MLP neurons of a small language model. Each row is named by its layer, matrix (up: input weights) and neuron, and shows model dimensions 128-191. Each number is 200 + 20 x the weight over its row's rms, rounded and kept within 0 to 999.
After each neuron's rows, "fires on" lists the tokens most often at its 100 highest values on Wikipedia text that the model never trained on.

L2.up926,194,225,197,214,180,177,231,208,211,194,174,179,232,222,206,207,203,193,217,218,181,208,204,211,224,210,208,207,222,204,195,198,210,187,197,227,211,154,187,204,180,181,266,201,149,196,204,231,215,233,198,200,199,221,203,207,177,197,213,217,171,182,194,204
fires on: " she", "ow", "enn", "\n\n", "le", "pr"

L6.up798,223,204,235,231,227,202,211,195,203,215,173,179,172,210,203,210,224,199,214,195,180,199,178,182,234,217,201,210,226,214,186,208,213,206,217,199,205,186,200,233,204,218,204,230,241,206,210,170,204,199,176,190,222,181,199,185,235,177,223,213,192,216,152,193
fires on: "-", " \"", " (", " |", " co-"

L2.up644,212,214,164,155,161,196,227,225,195,165,172,207,192,173,187,168,211,210,225,200,186,229,169,223,160,176,187,190,187,195,187,218,193,202,163,193,179,182,174,188,215,186,197,226,219,176,202,225,204,204,183,171,212,216,234,246,211,226,209,146,205,231,213,221
fires on: "ing", " r", "'s", " goal", "ition", "'"

L7.up391,192,207,219,226,198,215,212,227,208,185,195,196,200,192,226,188,145,216,219,186,190,189,228,207,216,202,246,162,161,202,198,221,212,195,201,198,202,216,220,228,206,199,241,186,200,187,217,172,191,203,135,212,187,220,183,240,184,197,213,209,192,206,207,195
fires on: "-h", "th", " h", "h", " | H", " th"

L6.up924,180,213,166,196,210,198,221,168,209,210,212,177,221,212,235,231,203,182,228,189,177,227,210,194,186,231,239,213,186,230,187,191,218,188,196,210,215,213,218,188,168,207,211,187,210,208,203,176,204,194,166,251,181,222,216,208,172,215,187,167,186,164,142,212
fires on: ":", "é", "os", "ok"

L6.up718,213,216,204,221,205,204,196,202,175,227,179,207,191,220,232,195,197,227,196,169,201,228,216,193,208,247,198,185,186,203,173,197,210,200,204,200,182,204,163,205,201,222,210,230,209,246,170,210,192,229,181,212,220,217,243,136,197,184,181,186,218,208,194,177
fires on: " Sch", " he", " every", "-", "ge"

L7.up1224,212,195,172,221,187,179,171,217,222,191,227,198,192,220,184,218,204,213,206,206,225,173,236,208,206,202,239,202,189,239,192,199,185,192,228,175,203,208,240,209,208,202,216,228,169,175,199,236,207,179,189,188,225,216,209,153,179,222,183,193,213,205,226,166
fires on: "2", "24"

L2.up341,191,215,157,194,197,211,212,207,220,230,228,201,230,196,175,191,213,210,181,167,233,179,207,195,179,201,193,218,191,223,208,235,187,192,182,195,206,214,220,158,203,225,183,231,214,170,214,198,219,200,215,155,204,185,210,180,172,165,255,194,205,204,216,173
fires on: "old", "e", " as a", "ch", "ing", "ate"

L6.up1140,204,174,186,215,199,195,206,189,223,180,200,195,222,209,231,173,220,218,231,165,191,207,192,192,223,199,214,223,200,187,193,238,195,198,183,216,183,208,203,224,218,196,264,209,209,200,223,234,180,203,172,229,159,219,220,201,183,247,204,198,191,213,224,212
fires on: " sc", "sc", " cont", " | Sh", "-t", " esc"

L6.up612,174,202,189,185,194,208,182,189,209,198,195,182,193,198,179,225,194,189,207,232,218,185,205,216,198,202,199,197,184,171,189,196,178,197,201,203,228,219,191,180,185,204,214,242,232,211,183,221,202,235,180,176,195,201,208,229,215,210,177,161,170,179,218,189
fires on: " ", "1", " | ", "2", "3", "art"

L7.up567,233,194,169,185,187,176,199,199,202,225,204,215,180,162,187,199,200,185,223,216,203,206,207,195,221,198,208,193,207,199,171,224,181,206,186,240,182,213,193,210,187,181,176,216,176,222,185,211,210,197,186,183,213,239,206,187,197,218,197,166,164,224,199,174
fires on: " r", " se", "le"

L6.up899,217,202,253,177,222,203,169,176,253,176,219,259,204,150,196,237,190,207,199,212,170,188,172,176,184,187,181,184,198,208,207,204,206,196,218,170,210,189,193,214,177,238,209,205,224,187,169,186,179,177,218,207,196,210,200,161,230,207,184,194,209,197,195,198
fires on: " m", "s", "00", "30", "h"

L2.up911,253,212,171,187,235,188,212,211,225,221,186,215,204,199,217,185,175,209,227,202,202,200,196,210,194,211,225,177,214,204,180,182,186,224,209,199,167,190,177,210,235,211,180,169,197,211,229,178,202,208,205,219,256,205,210,185,212,177,202,202,171,203,189,193
fires on: " =", " fin", " r", ", a", ") =", " per"

L7.up1258,211,168,202,231,188,201,186,195,234,227,205,223,194,181,252,198,238,159,213,184,234,194,203,212,208,195,241,180,204,189,193,195,210,191,212,189,196,207,182,182,198,209,238,233,193,195,206,207,198,163,185,200,197,249,216,197,198,251,207,205,222,244,229,216
fires on: "2", "L", " L", " | L"

L6.up845,182,200,190,191,193,202,200,206,194,162,204,174,171,235,234,172,192,154,181,201,220,185,201,147,197,266,178,205,196,204,203,165,201,194,232,185,206,183,188,184,179,206,202,195,212,207,201,181,218,219,210,235,193,194,156,179,177,188,177,165,178,200,202,204
fires on: " b", " a b", " only", "est", " the b", " first"

L2.up732,205,205,203,218,195,210,183,225,197,210,228,177,213,234,228,185,183,199,214,204,194,166,225,215,189,242,214,219,162,192,205,210,192,233,202,187,196,192,187,215,181,223,196,206,194,212,218,216,200,227,176,197,201,231,157,219,195,201,204,216,210,204,162,188
fires on: "th", " g"

L6.up425,231,226,206,204,215,232,198,177,188,207,196,198,182,233,213,202,179,210,220,193,178,185,194,179,181,224,220,195,220,202,172,197,184,241,209,181,200,201,164,220,240,210,203,218,220,186,237,195,197,194,218,171,213,208,188,170,227,194,198,205,173,203,192,231
fires on: "-", " also", " be"